From a checkpoint of a small transformer trained on Wikipedia: 19.7M parameters, ALiBi.
MLP neurons of a small language model. Each row is named by its layer, matrix (up: input weights) and neuron, and shows model dimensions 176-367. Each number is 128 + 24 x the weight over its row's rms, rounded and kept within 0 to 255. Numbers have three digits each.
After each neuron's rows, "fires on" lists the tokens most often at its 100 highest values on Wikipedia text that the model never trained on.

L2.up701:139147117154123129151149157095174063166150156176162115093125137116121153154133133099173135111131127124108140120075131173151135146120157149099152132102106071157159126120105110101135110138150139155116112116137125160102132090158118132170100143141155193128135107144121107146115133119166151139157162129121116096092149124112129129105151140110146124113114154093125141099127140087113066127084103113115137107080156129097123141114116160131134145145101095058171129177148190136148150096124104117139111152125106085114114097099126137155111138099107150139153114135118078135150116123106105132
fires on: " as", "ed", "point", "i", "um", "ce"

L2.up1625:169136129111099147142162165134083129121136122159130130138132109161124075157110141092103163122131140115083097132131105108114149136154155150100132117169133137130122098130087147125166177135123157127125097099120122117107147122132121084141158054113139154149135141142137130130125168143109107087177141104149132124107106118119122132145121139113147110118087115131151139116127158109115114129144184147113151099132139155126143129143134128101129131106107159125127134141162185069144137141078128112132107158137144125126152135153083138139110128112099142127131137145129171089079125159160109066
fires on: "st", "tic", "al", "que", "ta", " as"

L2.up1746:121130106079162148142124066137151151113118075147138118138084143073105150155116120135140083141127153098135093122077138105121092163126107146163127120138145085125136104123087091120115118094081100129109160149125163171139145148098077116103103153082094123119106127097126133111125160127156153147107154139089148138104148118157119130101138148151124113115123139132140140117106146132121115097148085123139172151136120090113108108112125107122171152157156105087090088103148123077119132120124184126147148129135170135149097133126133112146139128168136153117107126179157162093124157111089134113
fires on: "per", "or", "o", "en", "er", "el"

L2.up1690:160145102153130166166129136121136120180125111121099157109120116145127137148132137151122155179068125153067166133159116110165137122109145122101146127126140128162132141115144173141134115104129164135111140151112141097107123158134107130125088140123104120133144114111071129134151121115103135121142114153147100114162120154134119154097146118080148147183190128176148108139159110118111158183130135132146140133135102092125125146080151164123155151133118114149141095118131089136131126149160144108164131064098139141107109140104127129133125122109165153131080148151117139090126129147119117136
fires on: "ro", ":", "e", "re", "st"

L2.up871:152090145148135116143132078114129138142146116171159164131103102104113178108106141146101151107161118143111139144144102066169150153115144092142130154123130154142124172169159105098137146110114151153145089146157083084090130138108151127157098097151127156085126101124070139068140125135113156134128124168135135151134108117098126177134179169152119163124113121112095110151122125128111116075125138170135148075096133116148132101107128123104131125128132123114112099175115119126148123141118140120135105117142139127143127110112124143156152119152143144087131147155107115148084146082115118130
fires on: ",", " |", " as", ":"

L2.up1415:154142173153096119123118118114098111149101135159132154157104081147126121093113117121132154157175128132135151096110130172158141104141101101161138155126132167130111103098102118138167148134139130146106082136115155142098156103109124153136119160129105129133085100136131132119160125117109117149140120115112135128122114130094112106095149121108100116116096162122124139121131134091149152087147166137130138148114138156091129127166116093123136076141128131131132124116121158088145136135156142129109167094110150167108156089122130120151130119175119112126137119097132091089156134117124118106
fires on: "n", "'", "hen", "ke", "iz"

L2.up1386:122116155120129130133131156156106075171162121125100142103086085108104121117139090119118130136076153120129134120129167124109142122099145152121106148145141183166186129119134169159121108096123162149150159133119104167198129167133141138162099098098134137132107094093157170135119111142106126125135115175135133131109153123087108104132108164142108115152086127143142119143126126136108105147149100163131113109140153138082109104094151148109132154135135117159099128130136103126143124158133140109137101086138149111169153104109128121138118139127112158149116149119053136104106122115107083117
fires on: "re", "o", "e", "y", "u"

L2.up28:126142193138136080103149095136082108161130084109107107138087115160087141133168128158155158096103143079102115113111152120065141106140078142135153122094128149123142125112108078102132146157155161141144077147137142131125155126135123148118088145104135120149112128107141143137094172156108108197124089087144122132116156107182102164081116142097148158108130188115074128104117125145145120174121127158124120131106110124120164120111163123131127096119087102142151108137124122126155110190118135141125116173153161097091167110102140106141149182130145120118132112117154132123145113139101150103
fires on: "e", "ck", "me", "00", "re", "et"

L2.up1684:140170147100127150115104105118145122124104142114156118103155118125121119128115094130150153093145160137121104171135156154130140157149116117123107161142180191139101109121145109144142118167147113116120157124170108144120128143138118100156131168144142168086138137129136119164071121094127119082131090095112156086135152063112141096084120131173118138145139128121176121124114099119108123143122110120128104154155088088080192163144117131138124112140139129168136105147184160110142144072127107084125127129128153155124135145106152079133148120108099139144120155152117106133105095149139128122
fires on: "s", "ri", "ed", "one", "vi", "ol"

L2.up1671:125112102121092125115142131142128168148126148158133149151120137131141157098098096136206128136082132119122088142122138166104109148124107151158144157138163166137146115155128129154138132139112127109146127119162139138114091123135122159142120145173119141135177118102116135113134104099109147134120139131138115161074147105129144151138098084162136112160097141131181102122161126121153124112117071097126102108153101126144106143144150134117131103166147107134150122099144137124115178161131097130141158133122158121088143139138140132112158124110120142137142142124099105093141106122149137117
fires on: "ten", "en", "ar", "ver", "man", "y"

L2.up294:128075106122142141129146110131119155129117070116156099122075114117107113151131121115070139123105164114128117157168168121139066160101105122123134101122091135106103128145114131138105093105172149124115172132130130134144161166157122092115125121166090062121141134130101139135127142151079121098121138156151106169132185147104109128058130127156054139143131096123122099152132119096137137130148108134132122098110114108113101131092153131099095142121084091119163109132097111154123154122110127163106137128105150177135134176146146110154118141164140151141161149123158150164128169120133127136
fires on: " a", "or", " this", " the", "o", "ur"

L2.up567:082126135166163177154133103128122118178075117130140111167123147122131110152186112119131123122126105155177160137142129091138128090123140091165144124090147155157130167150130139144141148166147150081141117098163108107104119179116118140134122078118140150118119101117062117119158087114165130145140133100068139154127115093135145096155118131130113146124120127131088145123112144198101114101119146128134141107102149133152104110126106166093149177098147113119121133169118152086088138164136142175141154136128153159151118132094165149117147156167120089137126158157133140106127138152148114109
fires on: " |", ":", "ing", "est", "ly"

L2.up1889:141124171122133145161138121144122155149080111105163121127147130147098073102133142138147109127137135157090108132120091124103115135106158097108126137116105173164155141126123108091119142103112134120083130136095107117118097165134099127138085138100165152151119144117140163123130114146102148132103154106128142167097139144146125110109124155119159123126116088130102085126115103176130106139166109163130192134137144101145101115090122154129113121092126125109098127122147116150120142107162163152098141138100127141125141106149092119109087138149157148139126119179155124169145125105139110113
fires on: " from", "ed", "s", " which", " |"

L2.up1648:137113124120100099152130116125138162127099136138143184134155108138148145084116107083146062132145114114135122158083140150150110114088102172121101137136102151141113112124143119135091143134101130137137105156139158154100115116115099109085151156097107160126161088147130080122125117105174134144084114128134145111102146099131104133144161136111135100116120137147111106078115082101160143085138123113119121083135118115143141102120114122119162130114138130120128109109094165131149106109144143146088133110118132141136117159149144142106134156158143126147123144113083167137130098106166107068
fires on: "s", "or", " than", " over", "right", "al"

L2.up1002:126140158122145107142100129102113126123091095104161105149158106115165140081135147146133151170109145149141123088138116136125129120105164094109137113125165129112102097103141153106124166081134152112125158176168122118130122127132159125180103126133088149088078135145185096101125120127130141165122127138101125138073176140148154116107091148083117127107136124144083125111139146127114113147180178117109132114136125110129131175131141162079118100151159111164138146123154105128164097129114131108140145143144123139097154134123119110119089111134133137156125122144165172170112132077149093169
fires on: " of", " |", "ical", "ed", "\n"

L2.up1503:100127094103161113153136083109142161132096120141149136085098124146080130141145136129116118115112119167126115134109186116109101123131133153126074144123121144121135169108146086152133119133104139109121101137155121133118099122123118128138094154165116052140109141126149133128144100123177094092149138144144116135112170119143125167142139131157092147110122104172143110177121127125133100145104087148117158133174112084174140179061122113133108145119132176145109150111157098155134104142114055208147110141132117172096156130137133103115139142128136132140133103104111124125152161130157130114
fires on: " the", "le", "us", "e", "o"

L2.up1377:103128111114164136103095087126150136156111131142122120117130124079081112144073149142150135146127125105121113144123141178145090123117155118103160106132131122137109173141129148157120124132098148110126105159096155114159139136126090123148136148156141096132154138119159082150119189163081152105102151111104097134102145116128175124076118170145119142120137129114143121149143123141185120159129115137124126155144097086087122132131128118115140095167123154116123106111193104139092123101102151105101145133103121122132116133120110115114140173116109127129140151127111096099111161133097126085
fires on: "ed", " by", "us", "er", "el", " –"

L2.up1702:172133142132120126165115140100096143127162092141102163153124134085124127115143152161141135132103076181144098128175116189104128123138160114142101151149132136134110127122123137125147122086128131128132117116104085097113154155121131109106105160091105151109142154095147153180118164106151127099135131119123149139133104122150126160146100155157116127115128113112196107094132148143123147112117074106172152155164127149139163144144137144154144121131114137142105150101125119134141095117162179162115136101147117142102124139159106129129098129132166099107154132170149093132122123145120122138
fires on: "th", "ph", "r", "c", "i"

L2.up1119:100176096078175105132118098086110127155143073189158104115107174158122129124125126107144133143147173083133139154153090141110112149135160173090154106171147123134142131145109126104161159143099156103131098182093110126129113145117147075122130154122125120112138153153139121109097163105127151141111139123129143132159138111128170148163153151146181142124097123138069178122161161122116124143132146118150128139146091108121142105112114099099121106149089116154129137129133163130143126108126122131121155130179118121132149101114127145077106128127105083129100106142102160097124120162154133119
fires on: "ed", " |", "un", "er", "ran"

L2.up1084:112153099110153157110128090101126149136106124130137155116150159142126150130139162166113107145141114165123159143138108175129105144120143079112149130151137115125111103122131129156115090135109131117122112134091157131166097123143132110168100170133104083139155105140160143132139130136103152128116131135164128118118099175127085133159107202130116133121147164137110097124120125128139111127120120156091129058126112110148123105167136133133075133113136109130146106139102130129119113147074106125124126141077119090106142115145134113145116121147176151113148122080145167126139131118143137163
fires on: "tra", "ta", "ve", "u", "r", "w"

L2.up366:121112116135089137176149097114089166119169109115146151192123114136177128157134131134125102170139112152168121176131087148123179120159132132117153120161140180155146136134159163153157123128109118117085136098108128097104114095113134158148190128103110132150113083112136100154164149122113175144117160148119122128096140109078101135112142132106111158149130155119111100123133088110144105102143113126163128154141101120106163162130150133134134104162116105124128118168068105149170110129079146156121130120136135133140121152137113142133123084118098144111166114097104124093092170114108101155
fires on: "s", "l", "r", "pen", "line", "ten"

L2.up1150:108107125085079118129161148102087124135124125110138150136121091140166109141164138106116173150101122104162148127101116128149130117127080173124145138095148118132156144117127080148175186128138162062119124146139099140095132164083146143114148110105105119139122162168098121137130114069149122144107129150130112141147101128145117123121137158119107134140162154118102130106158156135155139182117139113104121116148161144131085078114159111115140120118118119134162134175143100088149122202178160118171150132113137155140106135128096142110141157128085129122091103166161128135181127117152144124
fires on: "st", "est", "ed", " only", " first"

L2.up2229:105141140116121127126150092126105122115147120100110106137144095144120183145109155091071123090124132153113116120099136129096138148162078116106106129136125134117139140101128112140123135127090121127122154126199127161141075164124158086096108119118109141150122148144129123153138121098109128104145139143156108162142116136107112093137134120110150096120130130169147082146132125155123080113110110075108144145138180150132148111130112196077150131137105201131119094145173150125172115137118130145119112100140114131083128095140098166134130156087137106142111142137101086146108136051126164140
fires on: "re", "se", "and", "m", "a", "it"

L2.up2027:173116092129121140128104100160156065148134113098140098076145119114144177131158119199156099137116127164134129146121128121100143097073106129076149138141099157126142140110157130179107135091123185139142133123137160107105119140106093131190150107127108138138116133090126106127158117107144146174137122155097108110100126123121065105114113095103135113109190139120128188114143120125098098137139134141131133140136171144181162089122147127117123105136114110131103118113154122112105146189122113166167160096082088108137168112126142131157172091140082135134131113102129121096165190096147144118
fires on: " R", "ell", "vol", "ol", "act", "cell"

L2.up524:136086142127127138122080129120135114153109094111141108150116126126182146087149151122150133141122140156130177112157155142127128156132151109128145103106141133136119133135148110128108129112136153129158141112125155112111114156149128148143136171101146102105112154112112151147134086158162159125143138169125128136190109135113113088065171122082124102107089143153121107132095135086106104140089140105164123089076113139120170132093093138137124103079108100130128082165112133123076111116143126140147116141139107147114130128110147091111151095118117131159148147168115115157119122153156168113
fires on: "or", "ol", "ctor", "der", ":", "d"

L2.up1994:118138081084147130119095077118148149112117109140142146100133107115150110109118124140155148159103118132138120121128101115173120136127159143167115128117134154120161119110135104123099133105154153116160113145118139113155140169158147129140122070103105153139169138091122067128151129147121146128144168130128119146169137116121100134160104131105129136159103158124158154119124101110174151130114136153154176071113182086132147153133154126108162151124128064080167155126120155110120175141121121104152138144117145114141138120078125131105184121084077101109148108148117105123143160093097159099
fires on: "ed", "min", "ce", "fin", "d", " medal"

L2.up1455:117133154128102119099096136094171116112137154136122134150125087118147150155112110127164161161156157127116146130165120145132118113126134148154106120112079138108173151147109100163173155121189134127098095083183105127112065167141158124118129116128129158156134157114141124129081154131135131093090137105099125120158118137149161156152119127078155109098132121133109146118129103122142142157114119074125120126096095101121110082106140161133138134106104111116116118151075182130160144132097101107133149119151142136136083120137164120125143115134114125143154174066093122108139111161122130094
fires on: "et", "os", "te", "ic", "ition", "d"

L2.up2183:136142140113138113158081133109108111129148119083149107137076127160143134104133132122106137097111108089145122163127113122114157166174132181152156086138157124132136116099149106140062145140141159087119138079132153130092114121105111119179121128080152107115146163107135114162155135091121145137100117171168109175111068109149104106123111136100133137110096118133087168106131145123103104120072126165086128133115109142142186125091150109094103089090096080139085124147108114157121144109135137104112146171160137144108110138103143105128090157195162132108118138132115151115086117103135161122
fires on: "20", "re", " single", "00", "10"

L2.up2119:104158112107131109162137112115094105165125125126124150100141115112083127077139112124110156129094174130114125103112128160125163158128137089179127113142122129124153091091123093119119116154138139073123155088092136141149118117147140124153143121131125153153178130100126169149110146131102153135126113143117149126138117179134075155140134137144106112160152166075177118183130144156149135145114096135088126125138130131163091103093151118167131109116095133167136086177111096128137110170109130156120128113117128120118113111134116127141145093132154100118085087157159172115159186148098174117
fires on: "b", "re", "ab", "ta", "tra", "or"

L2.up610:177131080153138138160124115160105124149168155134155162124110103117147113114123110133110155157128091167143100097121154162127089107115121115093142108131118078149120158138161150110125107130150137136102156075135130154132190119084154159098120109099124112106144121117149124133127125141147124161111137115128136089076109141129116128120176168145149145129144144086124125135149149135089109133136123100145126156120095111166104138112120158136156148164099162109147140137126138138157133135142112152136135112152143133134137179117091094134124110123146133121134108126117152165156116169141105131
fires on: "o", "f", "s", "g", " of", "u"

L2.up1833:113158077135162081115126104100118116154160117108110115102152120123106154127153105135118123136114117143155104132172137099099120130114130126117112094207096130149150113136124163114121119084120124130126090171128127100189144143090131109121105105109096129127118131152110135108075147101160145095132140116123152125095154098104141135128145118152116113158126155117152081133116149143141146120164098079129124163147129090095147162151114110131148143097085132142121184130133156098152118150135160092082140126168120117113129097124123140077112122168137140137147123170135139113094109145117102131
fires on: "n", "r", "if", "o", "i", "ri"

L2.up2095:101133122128104126118169115124170105132103140133094162127183087118097139125147095156155136145128138129119140115161089110147082120121184137123109161086106136155137100112119142111112133150088141137100137116127094155157157159112124114127115144118112150134138090109159171139112132105133128152123094091143143135122137154161105179101116138158152127118144163137121094121111150084132127121172159138107116090146149107168138139135068134176177136135129136111156161110096120132120163196132156120100149090090096154117147148085140095106158102168174114137123114116114121128114151114127100104
fires on: ",", "s", " (", "y", " and", "re"

L2.up235:105118117136129110129099101123093102131146141087125133123126139119149130159124122114158102135128116146171145158119094125147132121166160101098168149126139148127132123089131079137116108107127122157149108134161098104153154154131131120104133144137133158090129083125148126114145125126118133149112149100109146133128159118151122092148155137134162131138125155089149084130074127137125135119127171140120142132112158144090138134147144122141131082138170137139121126142100178159128149186138112134130122121132126131072120192132108143159130127139095076140124130103070132124145101140138141107
fires on: ")"

L2.up810:103134091093085141159093138119075117123128092133120133129137136147126180083127114143152132123124139095158108092122142122154141121154106093107155157102129157108126149158114140165099069126129110146134110198112144096191113085132154177089142100115139162092121099156153171088104093125127077152093118106121133096170112127120173135147079153117171130121118150107128101131164137129108140112125147110185108086127148158124184139122155132099114114154113101154132143101093141132106112140118143134121172153081119101120115129134083093144095135111123109150142150088097126102161142155129151155
fires on: "old", "ver", "vel", "ed", ")"

L2.up1943:112148148101111132138111137163092123122088128117105128140139128098137115076127114143135144125113111115159134155097159126109125105150141122059146162138126112158114129129115161126143118120118198122158072169149182102146080122084122158140129113151137165091115179154118165135136129135137108140103153123109152144136155124109113115096113114143089124118153108145087094130109163125107132179148098123116164130180057116103157116140130120114144076101125111137133120136161146127118134112133140114151168187115114146118130130194096117123070120125126140172139069124140108112137102160118140133
fires on: "ed", "us", "x", "ur", "il", "ar"

L2.up2083:139121107121138110157123102111178108135155123112117129118145136154118157145127132094100144123122138144160082110114103124162135084159125097135108100124131145130142136090152120099136153159125167117119148161115160154123133126119130098147141113172141151118104154102113135175132133110145115149066159124189134128128145170111123140154075156099071128106114133098136089117121116140127113080125130136155170103102132128141148143124134132144107138068109108105110106160136124139121126158115141116136108123144114113137145172152090098149134120153089138151091181125121140141129134161076126128
fires on: "et", "ed", "way", "ing", "ve"

L2.up1397:072150121148124135116134133138117127144153152131211127089114099105130142135115141150113166166137105179170146142113194147110108156121145094054122132144103122116135112150107113131178126138149133144124127120161148079138167136116114131136109114142142135056142137111155135117100112115120153100126112113139109109095133147072129079143123133089143105133143155181097148142139134203104114116097094120164130121160128112124133100126131110131109126138092169130106162151107152119137101152108164098104093191077125143133123138107138078109117128136133134124090156117096157101137121149130109158
fires on: "il", "u", "o", "a", "f", "im"

L2.up711:132143086110113157132158072127099098142091146143167132172105147116139179116172118125160108096136148107114116134141123108107113108142113132151083099107077125138133130104120156109148155116092129085152145133144143095108101097102116114121154142163110157146114141128124131109112121155155132138112098115113128157152128160098089150107140118108118147128084128100177125127130114108118132095114150126138057133146121146140165161131168106123120124145092123119144136122160147158106090112168129124126178160102186163091117123104169095104138132059149131194094147155103150092162136115211138111
fires on: "ver", "li", "ed", "en", "le", "st"

L2.up220:142144116129125134163100099163157124148086153117124083169095131126076149061134085116170166133154092161162072127117118156111116135093184140101157124146131132126112159107110125157149104127129110113151128108095120153158072159131156152155126117122123130122085098127155158128136099108155162138146132131108106153135144146098145148127095154104115103078091097131163151147116126147111089131130113097139110158122119114114150071135177137142169109107117116139117115112135100111138175124149146111138121127061118130136134177149125113095086164080126181126118102141125107125106137155131099087
fires on: "il", "ship", "ta", "k", "ed"

L2.up1448:130138117111165140142148121149123146149134104103110135107150147133131141113121103110115112179109111177116121151147108174117137114125124140144149135136129101170148165118127133128097189132137156121141098114144133126109150125120168152100140131134119106156112115165160142158139115146151173126121141136133162131108112088107141138124170142126143132175127123082117118133143091088117113091135127105143128110137110105118133095075092128101133099130155117116099092145125202137126079114145135161095111112103148152092102117095131123145130098099134135145106186124126143151181116128139148144
fires on: " of", "te", "r", "bi", "s", "di"

L2.up571:133136082142148156116107088160136131155113156136142121110136096132150103170131127089194112175126120172103105135163154155084149110114136124133156118130149183131099128125101120136121130119155144131086113146122148159098144140146132127117111131070134150132142164117164157125146151119137102086130058139129146123136137134142137111092102148095173153145108146104106179096119113134101155133134111110076123132100102153131115182105167124109138156114173129129140111126167104124186115108148133096117105069097152119145140142115133117132137119142135099117111109141117137140132161196092106106
fires on: "ig", "e", "ment", "re", "av", "out"

L2.up1365:112121139123117099119173134111126151144144113152152137135155146120146114130120148102085161144080088095093078115132129105082167124112121146139143115126144121117158092097129107119117152149138106132123145137143120131095114150133146129119146124118088133180098149137112127142127119122107119109120102137168097153132145120118139131139125144106140120098127162130144160131101141129133136178189113126110122120112130104150079113122149134094141131098125146137134102133168119111118114142115129086148093181143132107151116131110140174207132132123134117106129076164066159138138139153123086124
fires on: "ly", "ed", "st", "ance", "que", "ant"

L2.up513:141148154153154093108144130129132154168138128127102160133148108118157156112143082137128114135175170087118127167160137170145123147128122143110124110145141155124117126127104088141129124128138125134154134111084065126107138157116137146142173161147129105111166121134101121150123123098124111136119127143157127120136140151152070128119121137179152127145160142164126146086140149122169114144155106108118134103132167133117140127156119153127144150131106107130134121128123130146116081149145166119111093111109145181136152131124109122147157162102145140120123139120116174156087082100165136104
fires on: "age", " Ar", "or", "s", "y", "ge"

L2.up1687:134177151112126113138135113144184124138130129129128108103121129138110126152096106160137113107114147149122079117149114149126127123162185130100123150158122125100100091071167111148121166126125124167131106143151122112105116110112125129197136111110188124133133152143123140130124166144107127116099141136163147146123128145144108100124089123121139137118106194113134119144127156153141138143080115127118125104192118128112128091126128128105111111093102115140135108113099134096164175166131089119117150110162189131127142185108118109097112127133146114159102135121149135120152064177091124150
fires on: "s", "ci", "es", "ing", "ve"

L2.up74:148115111113156120161090144156139121130111118108090079131133110120117130108111115088110138148158115138132087112135139133117120127101104129180130100127118098144110099139160133104101090157128138107126201073133113115102137106143145127121121152091156122116099111174113134124100147142154102117128150109099164105137121148147114117091151186091139151126100133143124154137137116111142112108161166176175157105122156138135090066131100125122143128133156103109129100126091111121100130170121118129090133145088099158129147147148124120146193102118123133076144177150130099140147089162144145154
fires on: "or", "qui", "que", "sh", ":", "ron"

L2.up1653:107127104120146185162169109128091089088117070146154171100085118133138138076158141113143108146159119161127129122136112133157149106136109144105151083132108101108157152106119128160163116131161155097133114133084104151107092142122150149148146109115135115101156106100132166112119151148141122101121141127175141133128135139097108118136108099110100110141072154164098147160139173134128161046135106083115098106113078113107156155110127111134126124152116107136126142158133140136142100153064101154104149148146139136141152132144103114113152106142137120113137097168113123119129140120114054111
fires on: "\n", " It", " it", " he"

L2.up684:134130168105111143133182114134137087141098150161154148129153137143152126129102087174134109125119122110125122094141071124090070130124147122087116155111110108144123140135146147112128139136119150128132139133139088157160127122116106125109135111216108178143098081142128102143091170140130144160128124112087108153143151123160086149093112196083117127119107088077096104099113098128107088121122110156087114082134133163143118116140107155122158146107114106154156159132085126170121145113138137088115079140146133128135129118089118114143125129159111150107139142124106126113149110096122180121
fires on: "ce", "t", " Force", "ty", "ed", "d"

L2.up439:099123106131143131186075148124154093158085124155128147116113158122112161118136139164169089151109150112118106150097135117154148116122150111072164076151109149124122141131131134150176125158136111108153094130176103125126169157133112129108162112181132145098115107133119112139079076153123164130129144105138127135115175161153172122107152121109148105121122117123111162135106122141127118144147155124096142158149165109134148168130154140118102157085154169106118109148101109093130138091124140146132159118164123120121112142138129104117113105161139162132148122107187091148112123111133115090
fires on: " (", "m", "mo", "iv", "ic"

L2.up1605:121114147151113125122133113118083121119130090134140149116132122099140185112111123120127092151152140134137117168133126144125131104136155090151142154109094145112113127125117091116130128110067143130088157117092131110117142153137136149164201090103114142137142118148174149117140106148123148133126127108102111113124149145132132169106090160100129147113137125158142119150121144123106128094107114084136104151150132120136121168076100142182136115129099113132090127103157105146154124160125109136138167155134139121117144148140137128091109115151098114132151160130111149138150172109130124151
fires on: " it", "s", " It", "t", "–", "ography"

L2.up1798:115107139137089116168150148122111166095112140128128104170136149130161167138109101137153099157132123119115120154108116095115142112113119136109173125124119142138118122146175179113106106075152156137129112121164158096183121145091088118125171137104134126114163088103117124095166116119118133106112127119140133135132110169110111124156090143155119114110136135117147122145112112100144105111117141105151100131117128111128165167132177089157093127086136125102140125123159113100111154155151171127127143162154107104122079176169163131128160105144129121165134122141147145179092161131127041143
fires on: "s", "ci", "or", "ten", " the", "ad"

L2.up813:114127113112132120075112148206081148130121122136122135131120156114106137131123140106144139133166114138126090138110124116089070106118150144126075105130125169162135169127132125118098132151146154124122135099101099111143131152169132106159068118119130126119159128141168118096146154136102148123107138149154112098139104100157145128165149148117128181159116136117132164119142176152151112054126148094151145093154090108127151113134127109119132109162108119113135123121084151130178115113131072139126151122103126142152114124161108099132130124118135124139190167121121149136116101138101133104
fires on: "ong", "re", "}", "\"", "ang", "ist"

L2.up1823:121169129147139098128113135114107129151145100147078144080087115187106125142128122098117115111160136146192134107142130085132136151140139112136109123136127147090105102120139177130152146113113136114120126163117130108156147116147172130131120112127125124114170164111163082088178123159179108165100170132184125116108149092111144097127156141107138115135116167154118125175102172132168114124115132122143106113150144090133146127145165077116137128086130124103126141148042130081131142092128205118158164155099094169120144162162124082174112169142165101116142114143100114154150109114151137116
fires on: "re", " cl", "vel", "all"

L2.up264:076132137106096125129120096117119143106165113116129128127117125153112140124169077174164109138122128103075117135090114087093111131135118116092140120139108137135104122106158136143108116122142100177137135105127135158127147123124134133157125144099156117114145125165108122138106189130161168082159119113143133100093160136167111115125064099142156133099127141151139126108104116108110138133089096088114168150090115080137110113122122107141105122146128100127120115121144111144134151129098147147077142139135126160138143126143102135163170141118103081146138150163129137166115167099147094107
fires on: "ad", "in", "min", "s", "\n", "p"

L2.up1855:155102122154151133128126108131098094114158089116114134114107127143173125053122109159159149138115106148086112182090174156107160139128155056115104132112138110113133133111150138093122111114154129133155135116134161079134139114135089144105137135141090138139149104165147144111097150164122172134153069157120121103114116129135144162138123085076137146116130139103119128156108136101166126107139116098117147132115105132102152131107111138104150147123150136116105121113102130102125105097164164115137138106124109107126137144157139111154115122144109130093097145132155111096156144129153112141
fires on: "ri", "lo", "ice", "on", "cu", "ship"

L2.up1039:121169149128087146125141129188105093134140124118135179120141115152137138128148087129120136117135150103119131171114150183114129171133145134072125148157133149166107135160130121109134122089140117125173140144163122131127130128113101117145115137110113134097165099126146123130146124139129153096130131145122157140131131077129152148147130087167121144161188097174110145122129138098154164123137137135142147118139116125122101100078099117127115134134158094139124156111118089120117105105138111125130138120111115135088143129111159101107126126167129188153161172114133081132151099081168117119
fires on: "u", "equ", "mi", " mi", "on", "ri"

L2.up1999:126136151099144126121082101136102160079107135111142134106164131138097087139123133144144169094129141102117141113105156115133149130185122133149155124144137097150119105101153162152122145158126098109096170156151109129161120129163122145104096152142104142085123142099118094185090140130180143140126091132119148115131183135108085145131090112131167134146124144133134129114137111123107146118175122111088121158123118127165144110131122134165149139113167120127153129151114180146145127122133093105127161100115112110106127145121106123108167097131097115114128197112173133127164192115137120119
fires on: "b", "w", "on", "y", "vi", "s"

L2.up123:151157103118122101153144122125103143115122122099160070137167100140158140130147113088109104100186124124114144148139155119133133134121136155140100132171143160130136131158135143105170147121095133123175113155118110122141164107117138102109128154116132108124171139165085062162122137156153099129099119115129137110115155121134142161129147101143182125121113106135122111121135135110128153098179140087131130143103160159101132129108111145104117121118129103123101098157108115158151147109108133085084142128156108123128113126130101118134146128146121128113115130163147086112112094135134124115
fires on: "m", " member", "ch", "ed", "un", "ent"

L2.up93:142159142117126139075140139098126123131143139098123119102122132145173140123122090102133113187107133158130151170141120123168151120116098132086155133103140113116152134083117166124102103135177168123084062177139106165152129107110152116127078116149115148109117145148094134145097106116129093154101099169092117193136139073141119124173115112135151133133127129088133101116130116098125132147117098098159139141193127125122140138109078156127144107144102123149136118151127147110129137110120109110116169094118105143117134154121127071100162107082098139154154106161110142104111122151115111094
fires on: "s", "on", "cu", "ic", "d", "ed"

L2.up1719:163112116167109143133140147090165068099115130165134102134145078155143142151102123116145108134155139124176146124180109127193142098131126124127100112162100129124155105135110137132129119123132134100149162127123158120143157110143188131159092149168136115145161167078123139149168134146150144116144144124097153124139144058122105119116120118182124110113102132091116106116115120152124094153154124144164141133156130070166117125093158141123110122152110173121111138123132114111121122131128108143094126140124133149122114134121115115124113190131122143093127126118132136111061159137093124162
fires on: "ated", "ation", "s", "ed", " |", "tion"